MLP neurons of a small language model. Each row is named by its layer, matrix (up: input weights) and neuron, and shows model dimensions 0-191. Each number is 500 + 50 x the weight over its row's rms, rounded and kept within 0 to 999. Numbers have three digits each.
Before each neuron's rows, "fires on" lists the tokens most often at its 100 highest values on Wikipedia text that the model never trained on.

fires on: " out", " On", " |", " on", " an"
L4.up202:601510473472501488555545555461528480584537523563515506542454489507592470441430364577458469385519509562505477505551517580529471444476509468505463536616512587459465479364456480478467479541544424463516396562466494451472545438513489493493428495500547499383495416535545494549457420549494537423493577520466512473450529639533518572459456503527495537531538461549525498523545461538592494433566425525527451544553477454601431511537562537393427500512560434471471493613483529535435476470516559507507497425556506460495443445540492415533523507518452560486466489537509459485425577526481587542

fires on: " an", "iam", " one"
L6.up823:536544394447484473492447445472628523539456560510479467559423518367519537445504551514450471431493585514481428449494442586512512535502563434510499549573582465506578497493474519589583613499501462494477452544480540473503599455592469507504505544472488485482599485485517529429525513527580517455463417443523579452524391470489495508492504450533453510487456498475543485415472425545489401574479440485501503536477433608464554507511529546561523484590487548488447492519444478430437433448497468542486456571584480456518647527548586501513502485483412438475467549499452408588518484585469511516

fires on: " g", " f", " b", "G", " d", "B"
L7.up631:528565618510515524512442519532552593507472502456506443519496493399458554503539449637462504479518546517527487422475519493494513430604477498512444565500434551554522440383544596511583544472555544502479498506442521536502450473462614464503545466490479494551597500505500519523517498479526559394502527511476474437463476444496502494542504445518452565412416563461462576576544513410521540550502464473540448521393494508566578407600513477426461444535509506466525573458514446546474621575490450586495451482446398481430497591485482486522522514503535470327483508469547429539488481517462489529

fires on: ")", " Class", "ouse", "ide", "at", "ust"
L4.up622:454467543466445548552508517481529455407444480403409507490526399578473567467539610496502577525407498525476589515521561491487503447663520476479531488489511489480429476500560454494504506480547522444569519577526519545502444455438462432544566477462417559451410466466454406500440513553549498486505546475541516498511454467493534483507500524485494499527505589500541523623459530367338562554463437511443516477492573499447483434515447569480464509460544466624531536529513577548507589480537439482596545501560488550447483450495512562547544487583507549511480503461489461491490476479478539359

fires on: " L", " T", " C", "ot", "1"
L7.up774:427547483454507561495398462523529576490379474533494396481491515563471569492518472463433458493448481577495546419500480635570527584550480546505533504606460524485463533571574576520450471428518559466496509488447518474446513508533490542507587462572459432584544629506611473430463553514550529462487518476505437504548499519516505482551415432462443547496484559479426509582509376512546373489534516514472501587490516460475519439486512510448517450622570514472479454457508516489472536464530447515578487611530581495517547512436557505516481433492481486541358497418465497451472483476464480456

fires on: "_{", "on", "ol", "ul", "u", "am"
L4.up829:514551406463468446472473534583504507497524491504478543506459497407474484449520504501505546537492446508535530433523467495510503492403583460482497542611506502413559375545475390564444407523508484526536481544509491490457419528503432679512515496452520535453440553579453533450501477476551577452434441612537543527409433544551523435491578474501540549463524409527570539429485447471563500550464464469470490412457547547489498529516512507519461466496560552515531490503588530615523287482562539515496524514482476533485519528551495600466502421586482496511469477519455570459495477477476565470

fires on: ".", "2", "-", " ("
L4.up532:536520560433592522397473562480467578493564549532482432556560436519533490509488436491570502523471449491433465442444513479554422510476572529506538472437529426523453510559537495476471507598587525498381497464500512508445418405530506595531563552423531467495528496475385474403482500442566470530478490572506552425447411508479563453534514418598496474475426583539500516479525529453448488472374605453534507517562564526523514474521513534532512532496574431563437468489477516534625536491454426503487535517493486521477468527495520549513533511367487575542434477515516543457448384560456488598

fires on: "-", "che", "ü", " "
L5.up911:584448516535482481526478527481583494506453557511532511491477510480492489428595443518529461478570523557497486566511438506573469490462513562433503537490535581503503531585488493492519499522425558515529440400481494487433456535573465639441473541431562514341527468559403477443394461585512518499508400496440527444447489522535628493441515414562495483494592488452509579578490420465411543511516537491540511536464536438462539445445534441467450535500648517561555600456399502504456511554462535516459448536498477446586466537487508467495518535437477458522528414435509499576476476525510590468

fires on: " as", " tr", " Pir", "—"
L4.up879:479480489489568539515479481540527490474472475402491459478516460570590435590465443554491479582484499521462510467540465495491486479428378516545530523494466396414438526501496473478471424468481552526519516542556494350499543485469528502455547505439511487491436452499484555507561517546477543504463621494444517451508421524514561529459525515488502507442495484582478609509421482518541505498610423491506528452466476508491551494528531536472514533538492527561539378487387476506536465657481593578458467501475454458574556526497462485589629592457564381594404505528456503427503509517502539392

fires on: "r", "ä", "l", "ally"
L4.up412:455509570526484528446493446469495559469527521542458445508568490458561568463526474459465615483572449529488406486490503423429621593531488404463499480533539527420580460470588438415488563475522529472362523484597536453483505576596581483539439538478554517569572550503421541447503518446554544475525485509501512443509521535612449547527500523604478526510484536429430449493454457599487517480512519490488481486509373495424460452537443447477423442505489424575494518556395612537547521538520507488482478461511585512514596495521546453438510506480479469465450405547450466459455475505442539508

fires on: "19", ")", "uro", ",", "60", " E"
L7.up914:531483471475486452501544445577503434507539433493480468449487518461484486518539449533427487478433476546476557392459505504448495479532462524566473456420457521528491534483448439558474474497467498517548472483437498533607394464573508472506501536427582456469513519572645440471469548548503505517434471501604444449572510539573490477538374462443458559426574578405563501470487419530490554574490436517547521501532616520600485487525568524579534539470526442550573561421552467488556411531474520524484522379548482488533498561491404497452526558447534436462456533511627496451472468590432460486

fires on: " ", "18", "19", " (#", "CC"
L5.up524:435468550504581464446429487523512465535512456516493496525487500476499468432443466547585517612563496448475466551534492494523501523432487615590608488614506477637529507497421448432501518549531500521409579521501505486536506566508504579519548414565347464504593368544494488496525473521571447499485492574462510498434515503518477547560564480466485497436420505451534438490484508453527488498535538548525405497505515447427518474418631551528593528551537518465492430538507391352465523525533484505514529479469534453566470540508518540522452525515468437519489479491476455463563500496348493507

fires on: " as", "act", " All", " Mart", " spe", "t"
L7.up695:454453508491487520427548521443528473441456456524536558548568521554512496488419564455458520412503636445473506475512445593530555529499511474470445435497456496418559462544478453572449436529475518569509466515532423468420593559558436457531609520491512515388415442555467491493477517473406533492491467525425498481548494596472583541499576464566534563476524527517535580446471446529515492453466541528411544517529486512442518498589626375546420513505471558543443521479522431368539528465509535515604434527500404448509574458548444555528461553567601469506507480482496517505460547498528457495

fires on: " a", " Cl", " one"
L7.up792:554505519559442580524551482490567408496527518485567442448494475369500521459495478521429499525482543510517456512624527522547593469518552566446451492560482490447421462389489581497544472555534526472532404472444449447435475511579493454518493449535495545488561554500465490528530570484574543465518440516561507341434484536467468441557469457479462466528438514546463590520507516525484527561452545571538481537496550550530524475471501511523416467442531445468502559554516476526529381554522471515466356475429577491499581581544521486495498555492488494498501474520515396453662459574544452610

fires on: " H", "l", " S", " B", " Gl", " Col"
L5.up1:504543517507490432481456470417547481571482516533514462530383524498487535501449456581535441525454463346537464479509418564554635450474492528383439612478504590523608455457517574551511434481455599548529540509485466496561495551519484462514530452552469569533522550553500458452491485575532616486510513613502521541480583543474497539528515460565554394489477404522485532436453452543543504493541509466451571480502502525452482452419496431556512479457471563450425535531536514531491445536565548427395456486459567497530461466520535496540451477513444419397518410441526569475595487503511506513

fires on: " b", " B", " Ed", " Col", "Col"
L5.up499:560490575521514520468532563415450551492366472435547576478467435466505539456495482488505491530457543486446469539415472473518605469465519475471469580439541364506492490483475529526498484525490501449513483509551572540507490526482502443495546528522494529533513514557566469576566501501504413584356532581492524536532458461496457509417456543441527489443459567489613514570382376470553586470597532511442491495408534534530513447602492534531483504544480581509583543523508431455455565550547546445404450540432455478480567549527507465447557452444521430418493482456463509423567528412532513562

fires on: " of", " at", " by", " for", " use", "["
L7.up561:515563464502447565573472608448483528415597466471497585497527458548523528458491532562553507504457567466499550529496484575447454495443500431611426496532486593543551519468546463424523567502479489451492527451483507435467505482493511555557520606421385410482540490595488568419496473446499582509407522478507541546508487490491470513591494497579467563498572509541447440530567434529546450518497475562545472512486455523592564532507510447385492516440542551462592525622443533548429446522429516501502441489403450506499442511560499517497491399492526479552482457484433376434487427538432546529

fires on: "ing", " |", "ent", ";", " per"
L4.up484:460407413497435499525518519559496488450549455487449565492569520429489570510565431453530541571521502467559411551456529521531556497495412489515485442436578401463533499620475459474450438546564470459451456518466466579411481420440530495511479416549458474548455581479460521535456497537494431435507594536523557495580534474490472439626418555516494504536409516448528531395417466585445570563541556543532517509556531427444430415501547538502468532540567518548479524531599544494458424426546550527436496469549475523526501547596430575548469485481458475518499498460487540536547494585517450434

fires on: "20", ".", ".S", " Co", ","
L7.up364:511582485525492501455567455574437518544419535478546469492530524430503539483630496557522453471468602448621516567517418505447481510507511542526508555541483535468490407434497531438440512525440510564517407525551534562447585573501461466503526505404569499497573514546547489547518562577467534509563575461562501509524480512460554456484525453433500509420493490488496496376476404561566525424446440535499525526482558422408486468467439525557543521410425498525472558457408428504562431436558562437538552529462440510567490551468521476545636463474481462506417576476473488480465496407459530573

fires on: "|", "u", " +", "19", "on", "-"
L7.up487:501483444520551582433480576495460406483488544547457483518491452419499550497447509484490510597610524402510519476511507494462517442526528524436515512522413571450494440472560521468432528464459522510503465551467515508558500508484454446501473570473569499490460462474457451534540409448547653457475510480539541434545500501478554478550427342590536514430496498565401546535490522551540525401542547593550512496476541502546478458512655503482526456483402534519391529507586499555500432476586522401521513540432448541480433503510515562397523534596505496421520534492547527427438436453498539515

fires on: " b", " a", " an", "B", "V", "b"
L6.up885:473512571496473555593591532469485526407521528561510522511533502474532471451549531549470474573524433556465458400490497442476504476534561408573503525599480495514561521503465484560515541553553526565430495514418524558441510478538407474464469499524557539508535586417546574510550496459497528496452478474518481449570428631422518464483447473484518493580527508474609477490540603429559456513485598499453510445444599530499477522458438370599430532403543481490521482515522476484468621497469535430524414495494524437450516459449557506480493513458421381464511437479484432464585565504481446412

fires on: " as", "il", "os", "is", "ater", "ol"
L4.up203:414489486518495502444514496477461523457470416504491516463446426481453555471490470492355478497620449470457483563462544604505583558514593492469484533501394534450526458465428449551399591591516450477546513439487515483502441541456470568534546479429505502424497545568463468509449454547483540421461489573487536529537617417507638565518500493523523478526468548481557518523476403481483494455481466488527504596493508632429437577548539512573523519492572542425402504558471559504577481507557459494515479474579530482449485529469590512529522521554567554488514476475501429472456428569432448416

fires on: " on", "20", " by", " and", " since", " (#"
L7.up440:451509371573470517485499531517461445498438459445447397532519496547490556524476429458525540528567484627479472551478483452440613538434544577543444437490598567526548501508466483427526522477485532517483473470463477430534562567524444504501538514511444462499560494475552486489451460491471501537425370545565563510535463572491573480471534455453559535518451531462472496419515449492430590500483435523508517496517610472537484504557450403476605520525484534468670495589474525494410518410493554477565575550497429616459442478564554504539423428537466487521463471526477485479395528454479526516

fires on: " |", ",", ")", " Yes"
L4.up458:434482539455476517534471495466427519574526429490441499487492543429432453478458552495498534516543456531407482402477450403486569551498547490375517510494488439535532592494469489538547419489580571510522486459504476450492392485551490455546605455475573450537425494472471417516552501477441404513415481529587506539478595542543532459517434551490519470459568533576508519540418538518407513449486378466467440490535524520514549535499603460500459532476538439515531570538568495482487572477456521535498610486456512518553537585527569432475573529549465464449514566498442477430488575465439641591

fires on: " for", "-", " from", "h", "ing"
L6.up159:545532474518566455433540460575540567553470407536432549430481482507550469454442424501516493455545500562516457516444504595541476544496603443507442445533475460512434565616511524506469531591458547506466482466543451419465436457503498495470504479428456432470470466586447511512461513498496469545560469501488508441401439450502647536546491487494591546479552460615429590523508454616480497512501471548484467504419558542351578537489401550464529513546589481487522508526532505514521509539491499506589529444528473426559588541521457531474579450481529442390478451573516544439485485501427569486

fires on: " |", " of", "″W", " age"
L7.up639:453445463509484553435487531582572553491502497469463418423420490511477442485528458591547573513595506513496495477489478534479549547570518453523444419538542566467549527556637538519413431521345461546423525468566425445435508501503498471527552553423516520446516591500495525524546512479483543531472546463441396487469546420456541474523462488504488534415423505465445530602556494548485524501606482519525353516549490562513518513497530387461491588415529537524452534458477500549512528523367492511494544538542535574529487491491453425557471461489480562518504493460407482480566586527465418449

fires on: "c", "ch", "um", "ph"
L4.up297:501424458509545519508521466542511503463495481424494477529486560481538522537512540496443490548544484557579458466539505516475473575486411507483509455566431588483589511400537483482463509437491495500555555502435574480488548538568542549495590586535508441416472497479493482572598499516556366419500465539518523500463484458401539429483465554555426557449566538533432391491563491494465680433479475510475399485480522638498526555533524455446561530513537477550429486531457464487418453570455499491477511489454520567459550462558566511484547394550510451487457410485453484491507551478587538374

fires on: " he", " first", "Biography", " Pr"
L6.up904:407458411486493630393450482491484551554575521461505585501558521501460375417446481538455532566494441454514443456495403459499478441591398553449491513525426552508456430472476580507512470443497602545505560489389502483547464472542504497505474547589461545536456570535573545589580500430442506411494514556467478539488496418572521441429455566588572454502494471494492526460485543531445542514416534448512486512497568553557488597474504539528498515500500458592590472536484553517544589463483460440441521554515537519535406552524524466503505491449537430493487547452488445393483553535455523522

fires on: "um", "t", "(", "l", "2", "-"
L4.up414:576489514536474568550588444433521538570474519465485499471471439535528474618492492507559569493546492532518504443506506488439528540535465507458554516471475566564514424491502443557472439472441527575533481481536502438495463458495429490501635558520542534470487524466550427482410536560513442550446556481595578558481590450479547516494555449487540473495630555462557493464519516555517530464531482516415462502479516516420454550400441517468470372426544482491502480451466522542546552517427557467405486421376369475451560496631559412512507546465531581502506510445434497449608513467462520492

fires on: " Z", "z", "f", "Z"
L4.up786:503480526456496533471518463572549485495451481624562501562517549445456500486468383493387527489477484470451517516471411488465525543484528610532429475487557513605425469465511558591496571495470448472518523597516505547506522509599517514489545542473449547427473590564481512437548490506503583632559576530486485413452545476423558529489429406381404511562582425542445516433437510512490480466436498552538492478508508445481528524525497404363583504492562485543483576516578507485413548466432563524489438483502492468463570491544430447478437544603540524458506502463497491526462523542514490471

fires on: " P", " and", " an", " V", " Township"
L5.up378:525423399467485461547529505504474532559473556470436490513509451380537583429538530498409507480621558497432483540429540529509406473406505471501510587506538497531431482452579496500500561480442482446571557534488470466485561417482457415563606493485496428478563419483519523533480482432485516503448510475519527555438510555516482451509459435508465574519485519519395520597510573428585507461610532516528527524524591477594433479496464513472467573526422480511532450544516532464462536555444560592587570439600502530599444528407395515504492509422523534511494452515434448526572511457512529462

fires on: " and", "^{"
L4.up925:435414393599465484557592537483481474543376499471423465625510475562518457512647384479449511537617523553475525460515532552498535417432509547584496515483489450447564591428489427604482504505544402486493623489483474599564465444529424547434489420567438504463500458570510443588548462474499498490463478499561481484517527496517451490488474443452465486411527504518515469461565457576448481493495519553472566461475585491474496433522510505568540548449506538455517507516503619484510479500525461491465420535469494516501519496565513533470506490548479569546460521518467472498620458434512428447

fires on: ".", "|", ":", " |"
L4.up605:464495469523488537547464486466363463486541494465476482562434577392507570563389523569512525403468497448510488445478521521439458485566580547467535522566467508487472424402510444528528579579491518504497495435560483441514414494445497498492587516594576469455502522487473465476543554529520450503502460569527484519575540449452510503500495580564478528443529385456579475489560489461521567496524469645453535550544460516529487463557491562554529541389477461479517591448512431550436458554454450473497482481507499473546496471560562423588514391405448572446527482523572449531409417588500519533

fires on: " and", " over", "st", "hy", "-l", "th"
L5.up360:465446467618519477495552461516555432527452518564516541504508420596514463492481496509524524442481402591478396496614577453432525478403570500556563422473425431537500583562457550536469463444511501527452565527509544499486488472545496512508540464471441449563468506505492439547447563583441514428489520526443450555438502488568572525424425482431536482452510564426477518495480551578642561523487521563474426533367508508514542537492523479506560496522456514487506539532427514475413436435587583446526420459540397557549490473439466557560557497574537497525456469452519472554531475506467556428

fires on: " R", "^{", " qual", " r", " ", "%"
L7.up616:524488488535543436540489581501489484538494484430440419545513556479470527527567451372428541401557576521544553452556484571550495456544495521404518524598466487441489514487480530589557479461489536532443507515523473460515463557541537493504529471485558549437508427483518447476501449607492543540511568489503464465479570437544509455469537475495453513483494493510449358420559412494476568516395570450482514502501432543515447531519472392498445553585550555522482537482540575391568552462441575510552533402440496441533482520604450560493628492340551441492485460533545518465505536513483473546

fires on: "\n", "1", " main"
L6.up56:439531490445384559562561470489411526558462453482550498521548391462494536447514436534470494417467508485487464530522513469579431563452511530436517463537443545511575558463531510438481452510429503564471504526518518422481568539454458495562490526491573518536585535528551434465459528464479510569495562479515510432502418617433577606463526530541481472523449537549447429515359442540491444519454611532537505466495532554408486455477521521411539556485480555583474486470569592491470464580546527448578528494513403526564554501535496449512466429563575473472371520491446429474573503453520425559

fires on: " St", " (", ".", " st", "op", " San"
L7.up213:470535538416508524540487514482528498566532531500435473476516444483394380526540513473514453509460552551416472518514488581491531489516399497523487487547481492468426544502457537478546629466511395511517624410541547543525408538492524471461597488596596534476561520481488424444509483490491489481473545473453533505446474553473525525445473476570474517443516498548513429484461564572425566439444602524576542448480499590481508450575465425506469627563530593531479562498478491499470465411403483573502434573488507450516466496499442451616541387451488446505515489569481559548465566479405526482

fires on: "′", "ect", "port", "oul", "ort"
L4.up456:526533485529548603492576473524444570477450489409487561502496454496487537447458474478548498452425489530510461496456484569458550500528444549558464499484401473509579516491454474478512480439479440572526490531517482477508551469565527529480559463578565460538525403530528496494657476485553489575473498442637448541480467467396578445494482543504538516427488443466506498550478564397597495510594477558405569468383630452462507518514543471472510470524411560541521498534575411518489432469456468491465520467552446479593519394503548558528512448462521495439431551440485573443597427481552537494

fires on: "19", "al", "or", "omen", "s"
L4.up366:467486478570517479496527475552538496536560528456483451440497612512446431487471520524451418458511511492487594515419428537506446538468597493521417495467515567451543540582532361521480448447587519496605479488436529465495457494481552564497517465463554561543535382464507481514555515500489551611542471512467473552512416468408597491524495466410415622494462473495484506338475517488447396494478562436556455469454563562528566557527544470577464491443518567574489500410526477472547452588397404483481487480532463490579462540527505533565473497495578572507491560511507538490483514461525479474

fires on: "r", " g", " Par", " Tr", " G", " Cr"
L7.up316:539475489554537484536529486470442521523535516459547485495496568470464557535524532523365543542432452498575494504535593521552569443516437452528609437587597519457532489584560475479477553396441460521510518393539545421557488467428516444498510519542369508467447419479466553510460455441485518472477426525457458408547469560554505505531532535547423551529517498477520572423463439503518530440540519511541548566499531530555557402537512422528470567507472560468496448415450527526502513518421480518585417393573433526472525467420510553506493462417481509495489445538512517452539451682483523550

fires on: ".", " Peter", " Stephen", "\""
L5.up99:424529536439562570510471527512520489511509540485456469505566540577446448376478503486467441464536562354425566500501473490404567534405431568475589441579559452443511478549477521535435466542520461474493569452411540501521526603485481460486475448478534467518436562514443540499539640557536461498504492512409570522492502556517601505506449461461437456507458440551551505487482495530539392511439469520582578481458559547537421575618514482477422541443547451459536546584498437498576467464452540534471486517513598478502477509507416453573427477464594564483528488500463536418508514474514487515

fires on: ")", "ion"
L4.up784:528537530481449580463469496570404512513465519492499485549519487638450503533401512494500492541462440503464565475607471452499543537553506443493498543352496535446456469516573468435521469568526498522556492573451583449481477476534483484597484419524534528417507527469433367543559550607368461453514527490462548532507569494453551468498508531527595599528493505542420436502515427464482510535520519515531489455531501437403590425430513482443588556523560488520590588506465455479439443474467434528447492528506487532458546525429457585511415462533401488467467531523446590524563529536529500480

fires on: " ", "ed", " under", " to", "ect"
L5.up165:564550490487543467450534567462440481520478479614538483526544501534507532442431429481417469392435520535507546574447422481442554489451444480543456441539419535511524438548460556441494501567461536551482460521574519484523545555465606489470427431610570461539472466581562511549499583532439571423513565453491545604510504515506552516574514490451464521679506454426447415473464433525529417490510465539514562528465519380511555458577541522500429467522452561476430522474528487487550481552457441523509505460467456471514430546555449452494482530449534551475439584445547493460473425533560583514

fires on: ".", "s", "20", "yn", "x"
L6.up815:451533457573490499528555508525547565478464467454564487529568512446588504427591416433481456438564467520528479423487506539400528570586485513490444607445516528475481457488613524515494551541516543523544449557535535446440486598543463478487466518511525418551535460495558462508432441428545511491459468548454426486567497483484654436436496421437545603597430429504528547425493438553557521638407522480569499590465463475438452442489544471497524583461532441494479489504543521449548550555389473508524542458495472489577538540504458500502542502533470509492434516477469466530450550478419504589

fires on: ".", " he", " it", " and", " was"
L6.up87:525528472487545563498488507534510421592461519473441503510442536487480562504533516503472521476433433499496471527534612577485601489464583424504453521485472561434480450455476476526563569460525430473506499484540553522469480424562471540421537570548508512511562429506562384511425575464521538460489525468506570545435494488554432530527499496476493491547477512533448542475552530451465655535416478438564588518479592434467537501574526464499536437578475521426485523563459418559531510504383439615491486568488443475511499441513507357468483384398543473477468468445603490460535604497545522514

fires on: "N", "M", " N", "–", "le"
L5.up361:560453493606525547469493397530414518528402436527540522496481472539599483485424445550533446526559568514481451469496439515494445418429479565621427425580466500514462466486572554542472512494462497459432471512502526454499499465450562546512464449539441476495507583495510424542553447561496499420553553515602543478497510480473495515529537503422432556411438579435439513418584501502601525491567487576491467515468398607431433465468545552461504421543548454535522453561501453422432524550558568534506487549506467579555484478505486543600506580541462522519501472512409548439506512418582514492

fires on: " of", ".", "aged", " to", "born", " +"
L6.up319:495535479466581433492537515499485502454443525528472614584518505502476534444564519572535504575508563493559397460523463476389453511582572433495435461542500438564463541434509551457489567471435421479434544501467482487536563474488536433553475586478546441588470421574565545534446505539481563514484546563543560549436521404536505490584552491502589431443386472447445464440603556402544453503462464542496560485484547503463475499557502463402451545418436500462554438520504482513511640525500416489421503505437507519455515457507570497513515458578545434510504501409480535570575500477454481477

fires on: ",", " early", " and", " late", "Early"
L7.up124:370463492452454504539549509558534526534586569387487445433477555495522464483536598581488460484490491523493472489508394467500481484571477520441413496468414590549462486438477517558510502537484542525537436534453482525512448548544433493509531388575517592443471484578459503588490540505540418534496415525593532531512477452534485479523449426375459503405516553526553486506547568485529544467387408504555526412560511412443574539488497574441481486495484527387512476558464526527549504511543483510567477533536427531544427491553487506531486534625515547531430458480469551556528520402454489583

fires on: ".", " The", " |", "esc"
L7.up863:542539457473469462451450539510488542487489546498505467433483491471483439465568428474528560529413525486548425538491404574565379585430452546479531495544530419527509519526541553464431396574478527574517512558439452466526473547504505447463492397410622348465524416522461429520559511475495537457538500546598487502455471427568564506510551517493458496552497461440497477456481474512405535517515495457544509468488496556525590457546441506468473524458629467406501537581491588504610520490465545452478465592527481524417471575498503528567512476418499563574449453437562553490455543564489544518

fires on: "at", "2", "t", "l", "on"
L5.up564:531451429536514528480640458498538554570452500522375416559534454557468567482507595555447533544500467430561498450464517520534531473537464445492422417517473538448489471426579593566510491437425498554535500530547582478516469524503428516444454478456533522559510548416462402512447546492490456644524548572432503612445436481524574460508462529537474435495546526519442525531533422461533543473552489447430520499576450571541545450510515438616445416566571556428502486469465454452486532478576505514485479422443496438467553488563453504445490469546469477472451543487553562393448502498508522534

fires on: " would", " helped", " time", " was", " help", " a"
L7.up477:561537448448532408442523491495453566561560564443443510489517537542525451567605501555462496521547576398520493507571467515464466506477499530404422533563502523508524614473518520473437456445566485557498568545554550540481492442476551528441484488566472535444499482459578539501469552480500560531540566495594550543547421545504478448538425472501443451546418505554473446471480512426471483477526573537515580566438403428604496614497465496408453452469536459579478492433437425475529517523395470515370530457437567514531462455464504486496600601418533508523542491449570455559468506525516430491

fires on: " for", " at", "6", "ons", "et", " in"
L4.up507:552467481572530597530487494555536487446458475510575556480482526526529569484517523372497564491495507436520511533491517537454576474501588543538468454456456490447552388413542558519552510530446522534541460510568469426517550491533393515465509486493470432465492395559525584469524585546459530531439544500558522489468508499499438587452380575474532538394469524399497474535487576629558505497496521533463475358428496487535486455550486542528437502459509600526542483545458523479487525469517465547506476471415489504483497468545528516516459537505511419603434646436479490501416420441404581466

fires on: "r", "born", "ä", " born", "rid", "Ar"
L5.up12:447457385541429435502437617463477540506547493485467542469464462512465541472471484479474496515518547398541472493479517556537541443538494530518507491544495541533562567430520437481563362495364402452547585506479523543446528469557504585508530594477490535417497549512452553511378452573484528539483446470437550483566487519413561569502522593464463452467524503527578491507494352595474480521425520540591523441506514569411520480466483491478528508474539595462539517527500471594538468431506591475531544506397527505502486459597453466545531481569531457510505464450539465414537477481535496405

fires on: ";", " |", "0", "9", "7", ":"
L5.up952:503522435502599508465428523537438566528484462440444530537369544399553601549503485526519567520479493524500521452470502611505446561447531513501504517500525385547485505441584395494518442606520479471496493425577533567481419471525443502571528516477414485562464456406561498476464460543508480479433525646490504542564481401481532536453417517538539525572510562540565546512492411524505527534443441543492474479477511570522468414466495471413464505430473476468438534530471432576525545549478585446516582522512490555469400502595440491516463436506498436517530494611459567514512462497414529490

fires on: " ", " special"
L5.up265:493502457430442406583489576488468451518444483488514500543583498402532571493450477445520518417466483465442490500427522484528554523576522511405431456503530566432448575487501567590515482529433569511514490574581433401500500523534527471486545495553530449475471469554514492471478579613526456548574450520498555494526472540456522530495527563526481450564530481515468419463531528491496454609514490455386473478620457471434456420584563534502456493467524526478471535530554487458565513453490535481550477488566477545574448587497526383396460455433483488431488421500432444574459437611535612541

fires on: " that", " |\n", " one", " following", " As"
L7.up638:500455515475426479464581497548479457445537528424450516496554489493443502550453528565448436456542553539457484577525558565466621513526566506413499552549489530487537520504477514470442497494526542511553506505470425451492515451575595554484514538435582479594470440408466467508519504557554512517517438522468557429532453408502520489501412548565509402576449527599575448517454474426525649566518504434558533440430451496469478439528590514522502508570480559537459449444480414452536505621469519539531439487309492541478510486502434536525574454509551467514504463486508535429461459572468436512

fires on: " the", "'s", "h", "l", " its", " Final"
L5.up558:490350558542509504507554523460557529540386554484561537534559512502559514475448502487558589521529536533489504483544527492558453462449500504596470563462405542535542467471515459533481521554508548462468500472523557513542477438616451527421451419543468501437545492410448427492535402414460482574480542518549435453509504506452474494550504556578410502522445541500508520474482500492495526443533530593476461509452452515415445455502456566465544458516498566595353449535479484519570552612442534555493485500513429497588409569490407547523482451490485543618465536518413542421486493468427589534

fires on: ".\n\n", ".", "-", " and", "c", "==\n"
L4.up954:546452471518536402640492486491453548450515502506552508571477465521475458470402527463472501533567469566448481513512564542561456424415549528559550367516482392514506406412538436543561445515498375466472513507455585485607503508471550532537497517581421556556562500510477418458583489475531415477426473503468557389527583484532546520393462446413457503422463560540539551480527534524534483467413507549523572459561405538536474484424544536501429466541546529562424457445468484579473516413478505521469552495527507523473519532599533563533512511547486474530436559523487523532475506485519444505

fires on: ".", "\n", " in", " Min"
L4.up603:557548513436490581546534421562468553490485482493516477485498416505515583539598478546540519511472554484516533474462462499516399510404398520468384525509606460429529498485569571393421396475422490586636500561533441513508449517428483532567508504514534530553533487435438489443464533545538481450515505495489448438477566501466580527559456479565519435531481570513603471514500506495592547564469502481536495504535506415518533527477534314486548502453533547506532452485499478510519503487408525482417561398531510561523586535517548450535453526502495530460541608502454429446501447570462469462